Weights of a small GPT-style language model, trained from scratch on English Wikipedia: width 384, LayerNorm before each block.
MLP neurons of a small language model. Each row is named by its layer, matrix (up: input weights) and neuron, and shows model dimensions 192-319. Each number is 200 + 20 x the weight over its row's rms, rounded and kept within 0 to 999.
After each neuron's rows, "fires after" lists the tokens most often just before its 100 highest values on Wikipedia text that the model never trained on. A number after a token or word is its count.

L4.up479,200,193,238,238,174,199,197,194,237,220,192,206,196,238,189,199,222,231,192,197,231,186,242,172,202,195,190,194,190,153,159,218,179,175,209,238,187,215,235,195,205,211,198,184,168,161,206,229,194,212,216,196,197,197,191,214,188,183,208,222,155,195,193,233,200,248,247,185,251,177,195,190,204,190,199,226,210,181,166,186,211,196,186,180,236,233,225,223,188,220,172,197,225,191,207,216,166,224,213,224,199,194,212,182,186,200,186,213,221,211,233,180,242,205,202,191,174,205,215,197,198,199,214,203,197,224,202,245
fires after: ".\n\n" 58, "\n" 19, ")\n" 14

L10.up98,222,201,173,182,205,211,210,190,196,183,182,185,216,204,189,181,177,165,209,186,206,199,208,174,208,234,235,224,190,200,214,202,228,209,194,224,212,192,192,197,207,196,167,201,176,210,190,174,192,198,206,186,213,184,192,206,229,214,170,222,207,213,187,199,217,187,219,223,217,207,215,201,188,221,212,219,175,172,160,206,194,249,225,205,199,236,198,225,166,182,199,201,172,195,202,191,224,200,193,204,245,191,188,172,174,200,237,240,153,204,208,206,230,200,197,190,166,197,183,168,201,202,214,197,228,244,217,215
fires after: " sp" 24, " Sp" 13, " F" 9, " B" 7, " st" 6

L5.up567,153,209,189,185,219,200,258,215,194,190,182,198,224,195,196,216,198,233,182,172,181,219,246,173,201,208,191,220,213,210,185,218,195,188,209,214,160,205,196,165,171,211,180,236,190,173,245,213,197,208,193,166,198,228,251,176,227,213,194,178,221,233,193,195,174,222,191,239,204,211,207,197,211,171,176,181,213,224,198,195,189,184,189,167,181,207,164,196,151,190,168,235,183,208,209,221,217,200,186,213,209,196,207,183,213,231,198,206,186,189,172,187,218,204,225,180,209,196,202,175,200,211,229,218,201,193,224,173
fires after: " A" 18, " T" 12, " a" 9, " an" 9, " Ar" 8, " ar" 7

L7.up690,159,216,224,204,197,223,176,184,191,210,189,204,207,210,182,208,216,220,200,182,220,210,197,191,165,215,184,222,171,201,219,204,203,218,126,185,197,207,213,220,175,211,204,190,228,189,209,227,176,198,166,217,186,198,204,233,209,169,200,245,232,190,196,210,193,208,190,227,218,209,195,204,264,200,198,215,204,214,199,194,217,165,213,192,200,192,181,219,179,226,207,196,191,201,222,199,246,214,200,211,180,192,203,217,211,209,186,227,163,194,195,183,202,204,193,179,223,230,198,181,180,153,213,242,195,220,224,192
fires after: " D" 20, "E" 12, " ne" 8, " N" 7, "iv" 5, "N" 5

L7.up166,228,198,199,196,207,203,201,210,232,209,186,206,222,200,207,222,195,221,182,168,176,181,227,197,190,214,219,238,188,173,246,169,207,206,222,210,223,175,229,188,210,202,194,200,190,159,176,217,203,213,207,155,202,201,216,245,159,203,229,213,188,204,162,213,190,203,250,242,246,216,193,193,189,186,199,199,172,194,195,208,150,215,178,187,162,202,178,211,164,226,207,221,197,204,200,192,221,188,191,185,270,196,183,159,202,217,240,198,191,186,211,210,219,179,200,203,220,209,199,170,202,221,182,186,177,236,218,190
fires after: " S" 20, " B" 15, " sp" 9, " s" 6, " f" 5

L4.up210,200,209,205,228,209,225,203,180,231,211,200,186,215,205,185,207,200,167,210,201,148,217,195,217,202,204,183,207,192,177,205,189,190,197,224,207,198,196,185,171,228,235,198,182,222,172,205,191,187,214,181,178,205,177,211,187,199,170,228,217,244,211,191,199,171,202,169,208,190,213,188,209,178,162,187,200,201,189,189,203,204,178,197,173,159,153,164,181,184,214,206,218,175,211,201,216,206,198,201,173,175,214,211,195,223,209,187,177,172,187,180,234,182,203,184,214,210,212,208,208,177,192,236,238,184,214,214,181
fires after: " N" 23, "g" 17, " S" 13, " E" 9, "a" 4

L10.up510,192,217,231,182,204,211,226,186,201,195,152,191,210,217,205,176,219,221,184,190,174,194,202,193,187,216,222,197,195,166,188,218,191,199,222,213,187,217,186,237,214,162,167,188,206,185,211,208,203,233,167,218,160,219,199,169,195,168,199,224,230,195,186,208,183,202,188,215,210,205,197,162,238,215,194,221,205,184,178,224,198,186,182,154,174,218,155,213,186,192,179,217,192,220,167,203,219,208,209,186,192,191,229,223,184,213,186,221,215,206,223,191,238,205,211,192,233,193,187,207,204,173,205,212,171,205,222,228
fires after: " T" 13, " H" 12, " R" 10, " L" 9, " S" 7, "at" 7

L5.up78,191,188,149,194,176,230,212,212,217,197,175,231,198,207,216,194,236,220,209,202,165,194,189,216,183,217,179,236,221,184,164,178,191,239,232,197,196,189,198,187,206,215,210,200,201,223,183,202,178,237,222,177,209,218,185,160,225,220,198,217,210,194,213,213,141,202,160,190,211,211,165,191,183,184,211,219,169,201,175,150,215,183,184,214,195,174,214,215,200,230,168,227,211,239,176,194,182,224,181,228,198,220,203,187,203,200,203,189,190,203,193,200,193,216,205,175,193,188,227,161,185,198,197,251,196,212,203,193
fires after: " P" 15, " C" 13, "–" 12, "C" 7, " " 7, "P" 6

L7.up750,216,233,183,216,183,183,209,186,233,208,154,207,224,216,214,186,178,185,207,213,167,204,187,184,196,231,165,222,171,194,189,208,229,204,192,184,192,190,210,191,221,190,209,191,176,159,207,219,216,204,206,171,177,190,214,197,204,200,240,202,215,182,205,220,142,203,207,214,213,191,196,193,185,187,179,200,219,201,168,243,133,177,201,211,156,206,221,218,201,229,180,226,195,196,218,199,232,197,229,210,216,197,186,200,186,192,197,224,202,211,216,219,186,192,181,187,213,198,229,176,204,174,229,223,187,219,219,162
fires after: " E" 32, " O" 11, " J" 8, " F" 8, " M" 8

L7.up159,193,228,203,209,176,229,225,208,206,180,199,191,192,190,216,169,187,192,236,189,173,218,197,183,216,236,231,206,200,243,212,202,220,205,174,187,205,201,187,216,215,187,192,184,185,174,185,230,192,187,208,182,241,219,161,183,207,221,217,228,171,188,198,232,187,170,209,183,211,197,193,187,212,216,231,181,223,203,140,200,159,207,219,231,202,197,198,200,193,204,142,234,186,239,212,195,228,194,193,236,221,188,189,213,198,207,216,205,193,206,192,189,283,205,201,197,183,208,192,181,182,181,207,212,206,243,242,209
fires after: " sp" 17, " St" 12, " Sp" 9, " cap" 8, " carri" 6

L12.up171,202,220,220,201,230,235,237,188,201,191,183,197,221,232,217,171,195,224,209,197,181,195,203,191,155,196,201,221,175,177,214,204,193,196,191,177,178,191,200,213,172,170,220,214,196,168,229,232,194,195,207,197,168,182,248,192,193,158,189,200,236,232,194,212,216,187,177,209,229,168,203,223,203,218,166,184,209,165,178,202,198,226,185,180,175,226,203,203,191,209,225,214,217,237,215,218,212,200,212,225,193,190,234,208,179,201,207,191,212,194,183,189,203,172,187,190,209,167,204,183,208,183,215,214,185,199,181,186
fires after: " an" 24, " A" 10, " a" 9, " E" 7, " the" 5, "A" 4

L3.up748,202,180,204,235,172,227,212,188,220,203,187,169,248,200,174,167,196,227,211,194,216,196,221,187,201,205,227,175,189,166,214,205,231,248,214,202,181,192,209,200,198,208,173,176,194,196,232,201,187,182,197,209,217,190,192,216,209,191,199,216,180,183,202,201,175,221,219,192,241,201,189,183,225,182,194,198,177,165,157,182,203,218,170,198,220,219,213,232,197,253,162,196,188,248,199,193,210,202,174,203,199,144,195,177,170,221,175,216,218,209,194,204,240,202,165,186,198,210,211,179,194,199,172,199,196,209,197,200
fires after: "\n" 55, ")\n" 12

L10.up574,192,193,237,198,214,211,213,177,235,192,156,191,214,233,187,191,193,224,156,184,198,202,206,197,148,213,206,197,173,193,197,217,223,178,188,193,202,218,204,179,211,182,165,207,215,152,203,216,201,234,195,235,200,203,228,232,158,162,197,216,237,171,152,207,207,209,208,217,191,152,192,185,201,164,203,199,229,171,170,188,204,214,184,177,176,254,171,219,197,213,197,175,188,198,214,193,209,181,191,196,226,201,210,185,213,189,198,204,212,192,217,208,184,198,154,202,191,203,227,210,204,182,201,193,185,207,176,239
fires after: " R" 28, "l" 8, "h" 7, " Sh" 6, " L" 6, " r" 5

L4.up346,193,199,211,201,199,225,188,207,201,217,184,202,238,216,175,178,210,247,222,191,207,191,228,192,190,229,204,179,191,163,198,211,215,206,185,198,163,192,218,206,195,206,171,176,193,191,212,211,207,191,204,205,237,187,197,249,230,194,231,203,177,176,203,182,219,199,224,193,211,174,203,185,204,191,214,245,210,185,179,185,193,179,169,194,228,200,226,232,167,221,156,190,189,212,198,250,229,181,195,181,238,166,168,213,156,228,224,238,241,233,192,178,230,233,173,188,188,217,190,172,179,197,220,196,189,209,217,178
fires after: "\n" 72, ")\n" 26

L5.up40,184,189,219,201,209,220,184,199,195,191,188,192,204,230,169,238,200,210,197,190,214,197,162,178,207,224,192,222,195,178,189,207,212,175,145,165,201,201,228,167,142,259,220,172,173,205,256,183,178,190,199,177,212,183,209,199,209,160,207,209,194,169,175,220,229,219,210,206,193,214,192,223,195,216,177,198,203,205,208,220,178,181,172,219,177,195,156,230,201,220,198,229,203,211,202,205,226,194,201,196,215,170,208,188,167,211,180,194,197,219,223,176,199,189,188,213,227,181,199,160,208,166,179,223,206,226,225,180
fires after: " D" 29, " d" 26, " N" 5, "D" 4, " fre" 4

L5.up647,192,190,217,194,201,198,207,193,208,207,193,230,200,212,201,210,175,227,237,184,190,203,242,155,174,213,218,207,188,216,198,208,196,199,172,202,192,206,199,229,194,208,196,221,219,199,223,205,188,180,191,212,198,202,217,230,186,179,208,205,164,194,177,188,210,206,250,212,204,197,195,212,214,172,210,247,230,220,196,226,206,186,169,226,221,160,199,225,180,187,210,215,181,208,214,204,213,228,159,211,207,188,201,182,166,232,195,223,166,197,178,177,184,197,190,173,184,226,183,209,207,181,214,195,171,220,219,188
fires after: " to" 13, " n" 11, "." 10, " under" 9, "1" 8, " in" 7

L3.up581,198,182,213,205,207,243,199,174,215,189,180,191,216,189,182,184,202,184,202,184,229,195,209,182,237,213,212,228,155,169,208,197,205,201,170,203,202,210,233,208,191,181,205,192,178,197,212,192,210,199,194,188,165,212,192,177,200,167,168,221,221,229,179,206,194,252,198,170,226,200,186,216,206,178,196,196,178,179,169,193,222,198,201,206,210,204,177,220,189,240,188,194,214,212,221,229,185,208,212,234,220,198,193,197,164,205,214,205,221,186,208,157,251,198,180,180,202,198,213,173,217,202,178,188,217,191,223,237
fires after: ".\n\n" 54, "History" 4

L4.up108,193,181,249,179,202,223,199,190,203,224,190,190,208,202,190,202,230,224,154,196,222,213,179,183,188,223,222,259,191,165,175,214,182,196,196,221,201,203,232,209,209,189,214,189,226,219,187,211,213,207,202,186,187,195,222,197,204,175,225,215,202,216,223,212,201,220,198,183,219,203,174,183,214,215,222,205,191,189,201,199,209,216,186,172,228,197,208,207,194,203,190,188,198,192,217,219,178,220,143,222,205,210,203,188,191,220,203,223,187,208,211,197,219,197,210,204,191,205,192,186,180,173,227,209,195,210,183,183
fires after: ".\n\n" 51, "on" 7, "\n\n" 6, " |\n\n" 6, ").\n\n" 4

L5.up666,204,220,178,199,197,176,235,194,217,201,169,225,201,187,217,199,186,202,184,202,238,214,202,227,226,219,192,204,185,176,171,195,187,210,200,188,186,206,193,184,192,209,179,159,236,198,222,185,195,225,193,184,217,217,214,203,172,188,192,225,186,232,218,209,172,188,182,234,185,202,181,148,195,214,141,206,219,179,189,173,200,168,216,158,189,184,208,189,172,255,185,189,212,197,188,179,185,202,213,210,207,165,186,248,186,214,205,193,213,215,187,197,247,196,210,183,176,178,231,215,195,175,219,202,199,175,193,198
fires after: "0" 24, " /" 11, " H" 9, "9" 7, " j" 6

L7.up137,219,203,183,215,166,239,171,180,209,219,201,221,204,170,205,226,236,211,230,211,202,194,203,192,205,235,213,197,169,215,200,194,193,198,195,174,156,183,197,239,231,205,175,208,186,181,221,212,185,213,188,200,263,198,213,170,215,193,196,177,178,178,198,196,225,200,219,209,207,218,200,215,221,209,212,236,187,226,191,207,193,186,191,209,192,186,182,201,163,228,207,212,179,200,185,209,198,233,196,232,174,138,199,234,194,206,195,191,215,199,191,212,178,228,214,183,226,197,202,157,178,171,221,207,194,212,198,220
fires after: "M" 12, " M" 10, " m" 9, "C" 9, " E" 9, " Ph" 6

L10.up663,215,223,228,190,185,211,198,211,221,195,179,202,237,217,179,205,219,198,177,193,190,219,185,213,211,213,199,192,192,190,196,244,223,184,160,208,153,234,188,175,136,213,203,167,184,212,209,167,186,224,189,190,211,189,190,191,180,180,168,220,200,219,220,192,227,237,172,193,213,222,181,224,175,180,180,217,212,196,209,179,209,235,175,218,166,205,256,222,197,207,205,198,235,234,188,239,185,232,233,229,176,199,186,237,212,197,244,175,179,214,159,195,219,187,245,200,206,183,158,202,161,198,216,212,200,212,208,180
fires after: " U" 33, "p" 8, "U" 7, "A" 6

L5.up838,168,223,204,192,203,188,216,218,212,240,192,183,194,251,182,210,208,211,204,214,198,181,186,178,207,205,177,202,213,219,216,224,175,194,164,239,221,221,230,226,182,204,183,204,179,199,210,187,202,195,218,211,183,193,209,193,215,154,198,212,194,199,206,230,176,194,168,197,213,173,201,171,209,189,206,216,190,184,205,208,170,196,186,191,207,212,221,213,166,221,184,189,187,198,182,215,243,195,152,197,224,210,184,187,206,231,211,187,202,202,197,209,191,206,234,205,197,188,206,173,165,162,224,193,239,192,200,170
fires after: " (" 21, " " 10, " Votes" 9, " Party" 9, " \"" 8, " a" 6

L4.up304,218,185,238,222,195,193,209,201,234,228,189,214,197,226,196,201,212,185,226,173,161,187,230,184,224,206,185,202,216,202,227,205,205,188,180,212,184,232,188,179,217,247,217,198,191,143,229,224,174,235,216,171,226,224,218,200,161,202,187,192,219,180,193,205,186,228,170,220,200,195,200,175,197,163,204,222,168,197,191,198,200,215,193,181,159,176,180,185,186,203,169,205,206,174,185,211,232,179,205,190,213,186,204,216,202,208,156,200,197,188,194,214,188,203,190,166,176,199,189,216,191,210,239,210,179,225,174,184
fires after: " Z" 14, " An" 12, "ak" 9, "h" 6, "an" 6, "z" 5

L5.up859,217,199,182,227,170,196,199,207,203,202,177,186,212,178,210,199,216,241,217,175,174,174,205,219,180,218,216,226,177,217,209,188,196,204,167,189,186,192,225,195,236,181,201,188,164,189,192,218,160,197,200,159,206,197,208,202,188,206,218,223,233,187,207,190,183,194,198,189,214,184,195,197,199,202,204,196,220,204,196,206,158,158,205,209,232,209,181,235,174,203,203,249,166,202,216,163,206,235,198,184,154,167,182,219,163,205,211,174,199,212,198,231,224,199,213,184,234,189,194,207,195,192,204,234,194,186,213,194
fires after: " M" 13, " Qu" 13, "M" 9, " qu" 9, " E" 6

L7.up213,189,223,202,223,162,232,206,192,215,201,168,196,199,243,170,209,239,212,192,205,200,238,200,187,180,246,214,229,194,209,184,201,203,213,190,226,199,241,173,174,196,205,177,217,198,173,196,193,170,175,162,197,201,188,208,231,204,185,187,262,186,185,178,234,213,216,190,225,215,222,199,218,214,207,194,209,201,186,233,202,206,201,211,224,165,208,192,233,162,208,167,198,193,192,165,217,186,232,185,209,221,172,211,194,172,219,159,223,225,211,195,215,176,204,229,176,175,203,219,214,199,194,209,231,168,195,197,191
fires after: " N" 35, " U" 9, " G" 8, " A" 7, " B" 6, " D" 5

L7.up976,208,198,216,231,170,222,227,181,197,184,174,206,188,205,150,204,201,206,223,188,219,223,219,205,186,238,206,214,199,220,213,204,223,211,183,235,185,207,168,182,219,193,133,218,190,174,199,242,164,235,184,190,204,194,185,200,202,168,224,216,254,194,203,202,222,205,192,239,241,194,219,160,229,186,195,205,185,194,199,226,169,211,172,187,197,205,225,192,177,198,193,198,187,174,226,192,234,196,183,203,184,162,210,171,182,189,177,198,197,169,168,246,228,174,188,209,208,182,193,241,197,188,212,227,151,200,195,198
fires after: " D" 40, "D" 9, " Q" 7, "T" 4, " Tr" 4, " r" 4

L12.up792,190,192,217,204,190,167,207,209,197,176,184,196,203,190,240,168,200,208,206,204,184,235,190,197,224,202,191,186,204,185,182,205,197,207,204,172,175,211,164,201,203,207,177,206,225,184,219,211,195,223,171,207,195,168,215,182,192,186,208,192,196,216,183,216,191,185,173,178,225,207,185,203,166,215,184,234,190,174,192,214,178,163,241,192,192,215,172,198,183,219,164,187,228,229,168,209,183,210,210,204,215,185,224,232,225,218,196,196,208,217,209,182,207,214,225,170,196,218,184,204,203,169,201,224,202,179,225,203
fires after: "0" 21, "re" 9, " m" 9, "9" 6, " un" 5

L12.up345,197,192,196,198,201,225,241,206,204,227,170,199,206,179,189,205,197,203,185,175,202,185,216,205,221,222,183,215,211,199,196,217,206,182,160,222,172,208,184,200,208,203,205,212,217,176,230,206,203,247,189,186,166,213,207,191,221,201,162,195,174,213,180,206,208,232,183,199,208,214,209,178,207,199,197,213,177,226,186,195,173,212,202,194,174,199,199,191,157,164,173,208,211,204,189,192,206,215,223,212,267,173,216,197,216,223,162,208,183,224,173,220,176,183,207,175,194,176,175,166,196,208,201,227,188,193,181,210
fires after: "us" 11, "at" 10, "ak" 10, "b" 8, "y" 6, "h" 6

L10.up1000,177,178,212,213,174,190,220,200,216,196,179,188,187,239,190,218,193,219,221,208,216,188,187,168,217,205,191,205,183,192,209,218,207,206,194,230,166,193,188,215,197,222,192,183,167,225,214,192,200,212,197,150,196,214,212,200,182,173,182,233,192,186,205,220,207,222,164,197,245,175,190,212,211,170,231,221,189,162,195,183,188,216,188,197,202,180,195,200,211,195,219,221,196,186,203,215,235,215,164,218,183,177,229,212,203,211,202,204,208,219,188,185,226,207,223,184,181,199,214,176,194,155,191,199,205,210,199,165
fires after: " (" 34, "," 13, "." 9, "ed" 7, " \"" 5, "s" 4

L5.up518,195,201,205,211,194,200,207,203,183,211,204,205,208,188,181,213,196,189,239,210,187,225,177,186,242,204,206,225,232,187,144,225,215,187,198,223,195,219,166,146,196,201,205,208,199,204,248,226,177,223,165,198,200,225,191,209,244,200,168,193,186,214,212,168,184,213,195,215,207,226,219,187,175,182,171,214,221,167,221,206,161,219,204,213,162,203,158,169,181,204,192,219,210,206,170,227,197,182,206,205,225,237,199,223,190,209,161,164,194,208,209,203,199,184,202,187,220,223,195,203,196,180,198,200,180,185,256,202
fires after: " A" 14, " a" 13, " T" 12, "os" 12, " An" 10, " Inter" 4

L5.up610,183,194,187,253,202,194,211,178,217,212,198,212,215,214,198,189,235,230,203,176,189,232,162,198,204,210,167,189,197,211,197,223,214,199,191,203,188,217,206,227,201,230,205,185,238,189,212,217,211,197,186,189,203,197,201,197,174,187,196,197,181,196,153,195,183,228,250,228,210,225,202,221,233,188,165,218,189,205,212,196,203,175,208,230,193,196,210,258,187,227,198,180,181,185,202,213,182,208,197,235,178,156,228,206,205,220,186,192,195,191,194,166,172,216,230,194,216,225,203,208,182,170,192,226,210,206,188,175
fires after: " N" 40, "N" 16, " n" 14, " on" 12, " −" 4, " +" 4

L5.up1078,188,175,180,202,148,192,192,191,221,212,197,216,206,199,191,202,209,210,231,213,202,188,188,166,240,204,215,215,214,217,170,183,209,210,168,233,158,175,194,248,202,202,133,184,182,170,207,242,200,194,246,210,189,175,214,224,210,182,195,205,174,175,176,227,216,185,193,217,214,229,190,196,150,231,236,208,188,176,209,193,229,182,189,215,211,194,218,207,211,193,190,185,181,204,202,229,194,209,163,226,189,195,202,205,223,231,177,187,210,200,205,201,169,171,216,218,194,189,191,215,188,154,231,225,208,224,208,225
fires after: " en" 12, " in" 11, " Ab" 10, "-" 10, "–" 9, " In" 7

L7.up910,229,218,213,228,174,216,203,193,202,169,155,190,218,199,201,167,206,193,198,197,164,188,198,177,192,249,236,191,170,194,196,220,227,231,209,219,207,194,218,216,208,185,198,210,168,171,199,158,197,181,212,149,178,200,239,210,186,199,197,229,199,224,215,206,218,161,213,184,213,194,185,201,176,205,235,213,189,229,171,185,206,193,205,227,191,202,198,204,212,190,208,207,192,191,209,190,211,202,201,224,192,156,224,168,193,211,230,234,182,228,189,223,191,203,196,163,162,194,199,178,184,188,226,229,208,278,230,212
fires after: " F" 29, " f" 11, "f" 7, " S" 7, " B" 5

L4.up957,209,204,219,188,194,207,203,203,228,196,211,219,233,209,181,190,239,210,229,176,171,162,202,192,240,223,168,183,170,198,230,197,218,244,173,219,192,228,199,197,211,251,192,187,198,131,228,173,194,229,205,226,199,200,224,213,183,168,191,224,197,195,183,160,213,188,168,204,196,204,205,218,198,179,191,235,188,177,206,210,202,171,204,187,176,197,160,169,193,186,201,205,193,179,198,187,189,175,235,189,230,149,210,232,224,219,191,205,202,195,223,241,179,215,168,210,211,222,221,206,191,184,219,199,197,231,212,174
fires after: " S" 20, " N" 17, " East" 11, "d" 6, " Sh" 6

L7.up1109,180,183,190,194,189,220,206,203,195,195,209,246,219,223,189,185,181,201,212,190,217,182,230,179,206,208,222,225,203,220,194,203,186,207,206,193,223,187,172,216,179,208,186,195,187,203,203,227,180,242,200,211,206,219,212,225,216,209,195,178,202,194,163,196,218,202,172,183,183,196,177,169,192,199,179,222,192,185,142,200,183,167,208,221,239,200,216,206,176,214,179,208,203,213,188,213,233,170,166,165,224,213,189,195,190,208,208,203,184,205,221,181,200,169,200,190,196,180,197,186,187,214,165,221,194,212,212,193
fires after: "c" 20, " acc" 14, "m" 13, " chang" 11, " sc" 8, "b" 7

L5.up1151,204,204,205,182,214,215,189,180,209,207,167,202,193,215,160,203,207,214,248,179,208,217,194,190,205,205,177,223,186,204,235,186,238,187,212,204,144,197,199,223,199,200,200,192,206,203,206,200,176,211,206,197,205,170,194,192,165,197,212,215,200,198,191,215,204,196,191,213,195,187,180,190,210,200,205,236,208,219,207,179,197,215,156,184,189,193,190,240,213,231,184,249,215,156,231,228,192,187,191,188,212,176,206,220,137,218,181,185,231,180,197,194,182,196,182,212,232,213,170,208,182,178,206,196,172,223,192,190
fires after: " V" 16, " v" 14, "V" 7, " Sant" 6, " Mar" 6, " al" 5

L5.up874,189,204,200,214,180,202,187,196,206,235,179,240,199,228,177,174,210,208,205,197,174,168,174,216,196,208,139,195,165,200,226,221,233,228,216,211,194,197,225,203,218,190,174,201,188,169,239,223,194,216,223,169,192,186,180,222,197,192,232,193,214,193,191,184,179,197,225,215,187,215,194,199,204,195,144,209,191,202,212,189,217,194,208,207,201,202,201,197,185,241,188,176,182,183,212,229,185,178,176,196,205,163,186,176,173,223,189,184,232,213,214,210,176,200,182,219,204,212,204,229,183,204,203,206,194,239,233,199
fires after: " V" 21, " M" 11, "S" 10, " Wh" 9, " K" 9, "V" 7

L7.up702,216,211,208,228,226,212,205,197,197,199,175,212,218,198,160,204,205,215,199,215,197,218,223,179,241,217,198,235,189,198,225,191,222,227,201,204,194,195,190,182,202,200,173,188,171,195,242,206,193,214,175,214,203,202,212,190,209,164,200,211,248,232,188,200,190,200,196,207,184,195,203,191,220,210,191,223,176,171,206,163,179,196,176,202,216,188,171,193,196,251,212,199,213,196,224,201,224,165,171,197,181,189,153,181,176,194,180,211,218,210,198,205,194,199,204,193,219,201,174,233,205,162,167,194,163,230,191,217
fires after: " D" 32, " d" 15, "D" 7, " Penn" 6, " ra" 6, " b" 4

L5.up948,217,213,218,219,200,252,181,185,218,177,192,199,217,212,198,206,218,188,196,156,197,188,188,192,170,223,197,185,180,202,214,216,200,220,172,183,219,229,223,220,169,159,201,220,182,193,220,212,185,170,180,230,175,179,188,228,200,154,214,223,203,191,211,237,199,222,206,228,211,215,230,217,243,217,195,219,191,194,209,200,217,200,206,232,201,203,183,225,191,194,201,210,188,200,208,228,231,232,170,225,192,186,220,201,235,223,177,212,200,214,175,178,175,158,206,183,172,195,206,174,202,169,232,197,191,221,227,198
fires after: " N" 20, " f" 12, " M" 11, " Bel" 10, " ne" 7, " n" 6

L7.up443,206,223,204,186,202,201,202,179,183,198,207,204,196,254,182,181,213,216,213,158,189,195,198,188,208,218,223,206,220,203,164,208,184,254,204,188,189,250,186,176,144,243,232,222,192,197,209,190,172,225,193,214,231,207,197,229,219,209,186,227,206,198,225,209,219,198,185,216,173,212,199,212,221,199,184,201,216,207,198,179,199,229,194,237,191,207,210,216,177,192,208,196,256,189,186,182,228,208,178,219,223,198,225,201,208,208,208,192,181,241,178,159,191,205,244,199,159,182,220,206,184,194,217,225,193,196,174,195
fires after: " G" 26, " C" 15, " U" 13, " K" 8, "U" 5

L5.up249,160,226,225,207,190,186,202,158,249,171,210,224,193,223,165,187,198,219,218,168,180,195,197,176,239,216,201,205,191,187,180,186,183,241,193,238,192,190,214,204,185,200,176,218,204,156,220,216,205,186,196,208,234,222,221,255,208,178,203,191,192,180,193,198,202,205,203,180,195,176,207,212,189,178,224,204,215,197,199,194,218,177,187,186,193,180,218,176,202,210,204,203,179,173,191,213,232,236,141,188,204,219,215,195,200,202,197,201,198,191,202,165,175,202,224,186,215,193,231,200,212,191,224,202,186,189,227,194
fires after: " in" 24, " to" 7, " In" 7, " F" 7, " inter" 6

L5.up430,201,208,205,211,187,195,207,194,224,202,173,176,210,188,215,217,204,211,218,186,186,205,181,189,189,230,177,215,177,220,175,207,211,226,205,229,214,210,200,216,224,205,191,212,205,180,195,189,156,180,162,201,197,192,220,225,213,188,203,239,223,193,179,165,205,205,222,229,186,212,214,196,226,208,239,209,210,188,185,204,210,166,212,199,215,201,191,217,173,226,191,174,143,181,203,207,186,246,198,212,199,194,233,155,198,216,179,236,168,239,207,210,201,211,187,165,205,222,227,184,202,151,178,210,203,212,236,224
fires after: " f" 26, " N" 21, " F" 14, "F" 8, "N" 8, " tw" 6

L10.up534,194,209,194,231,185,221,214,186,210,202,180,189,217,227,191,232,211,199,192,155,179,197,203,188,197,232,201,210,192,244,181,202,165,242,198,187,202,206,189,193,208,177,200,210,206,144,194,168,207,218,165,214,222,197,243,204,231,202,216,230,224,211,184,230,191,199,194,223,194,217,217,229,214,173,189,181,212,221,199,213,213,207,178,146,173,207,203,205,196,217,159,184,153,187,219,187,193,199,177,207,199,199,205,162,197,228,184,246,168,220,195,185,174,194,214,191,180,200,221,186,191,199,218,215,198,207,205,215
fires after: " F" 16, " N" 15, " S" 10, " E" 9, " C" 8, " c" 7

L7.up943,206,216,197,212,199,207,208,180,229,209,161,209,183,212,199,172,203,229,184,191,182,207,196,175,214,208,233,227,199,175,218,233,181,183,210,208,213,219,230,240,195,144,198,179,192,192,203,186,233,199,217,195,194,188,210,178,186,174,201,232,205,208,174,226,177,188,182,196,195,194,197,200,203,186,210,226,220,183,173,188,203,179,197,226,243,192,185,249,185,217,196,195,211,197,212,179,189,205,196,226,207,215,209,160,183,215,201,208,212,206,228,170,231,171,223,196,194,205,231,188,186,175,199,210,215,241,164,197
fires after: ".\n\n" 53, "\n\n" 17, " |\n\n" 14, ")\n\n" 4

L12.up1045,187,195,206,196,193,227,199,205,208,209,209,220,216,210,215,209,203,199,183,181,259,225,179,212,198,211,159,186,200,178,193,210,192,233,179,201,174,237,185,227,190,217,189,199,203,193,185,197,202,218,192,194,212,173,180,191,175,198,190,224,215,164,201,202,167,202,188,216,232,198,198,180,215,199,203,220,196,185,215,186,198,194,221,198,194,219,193,194,194,210,170,189,181,187,213,215,198,229,201,205,207,222,234,246,216,215,192,214,210,204,171,213,222,201,217,187,188,216,180,163,171,142,201,205,187,189,205,227
fires after: "0" 30, "9" 29, "–" 16, "P" 4

L10.up833,192,215,204,219,149,180,231,186,230,204,177,243,196,187,217,195,219,239,207,205,178,183,197,190,182,210,185,259,208,211,158,223,207,215,217,211,156,222,205,179,191,225,209,211,196,199,204,206,183,245,217,190,199,184,179,185,178,212,200,189,169,206,187,197,181,196,164,192,198,176,200,195,185,184,196,233,176,194,183,169,194,190,173,195,183,234,219,227,189,198,167,189,186,247,213,208,173,193,212,253,221,233,195,249,204,212,206,174,205,203,185,162,192,202,223,206,202,228,211,179,163,193,226,251,221,178,180,216
fires after: " " 56, "–" 28, " O" 6

L7.up871,201,209,188,188,206,229,225,196,198,212,181,181,204,191,214,205,186,219,189,207,220,205,213,204,203,190,223,229,194,199,200,242,209,173,180,183,218,249,201,205,175,168,171,204,197,191,213,209,149,215,203,217,189,183,203,211,170,224,168,218,214,225,218,233,216,200,192,226,204,195,204,192,165,191,192,178,213,188,173,214,179,197,194,183,212,226,227,198,192,202,201,212,188,190,187,211,222,182,178,217,235,209,228,217,180,237,188,214,179,189,184,186,242,186,199,217,219,207,179,170,195,182,216,208,204,182,192,211
fires after: " the" 25, " a" 14, " Bro" 6, " hig" 6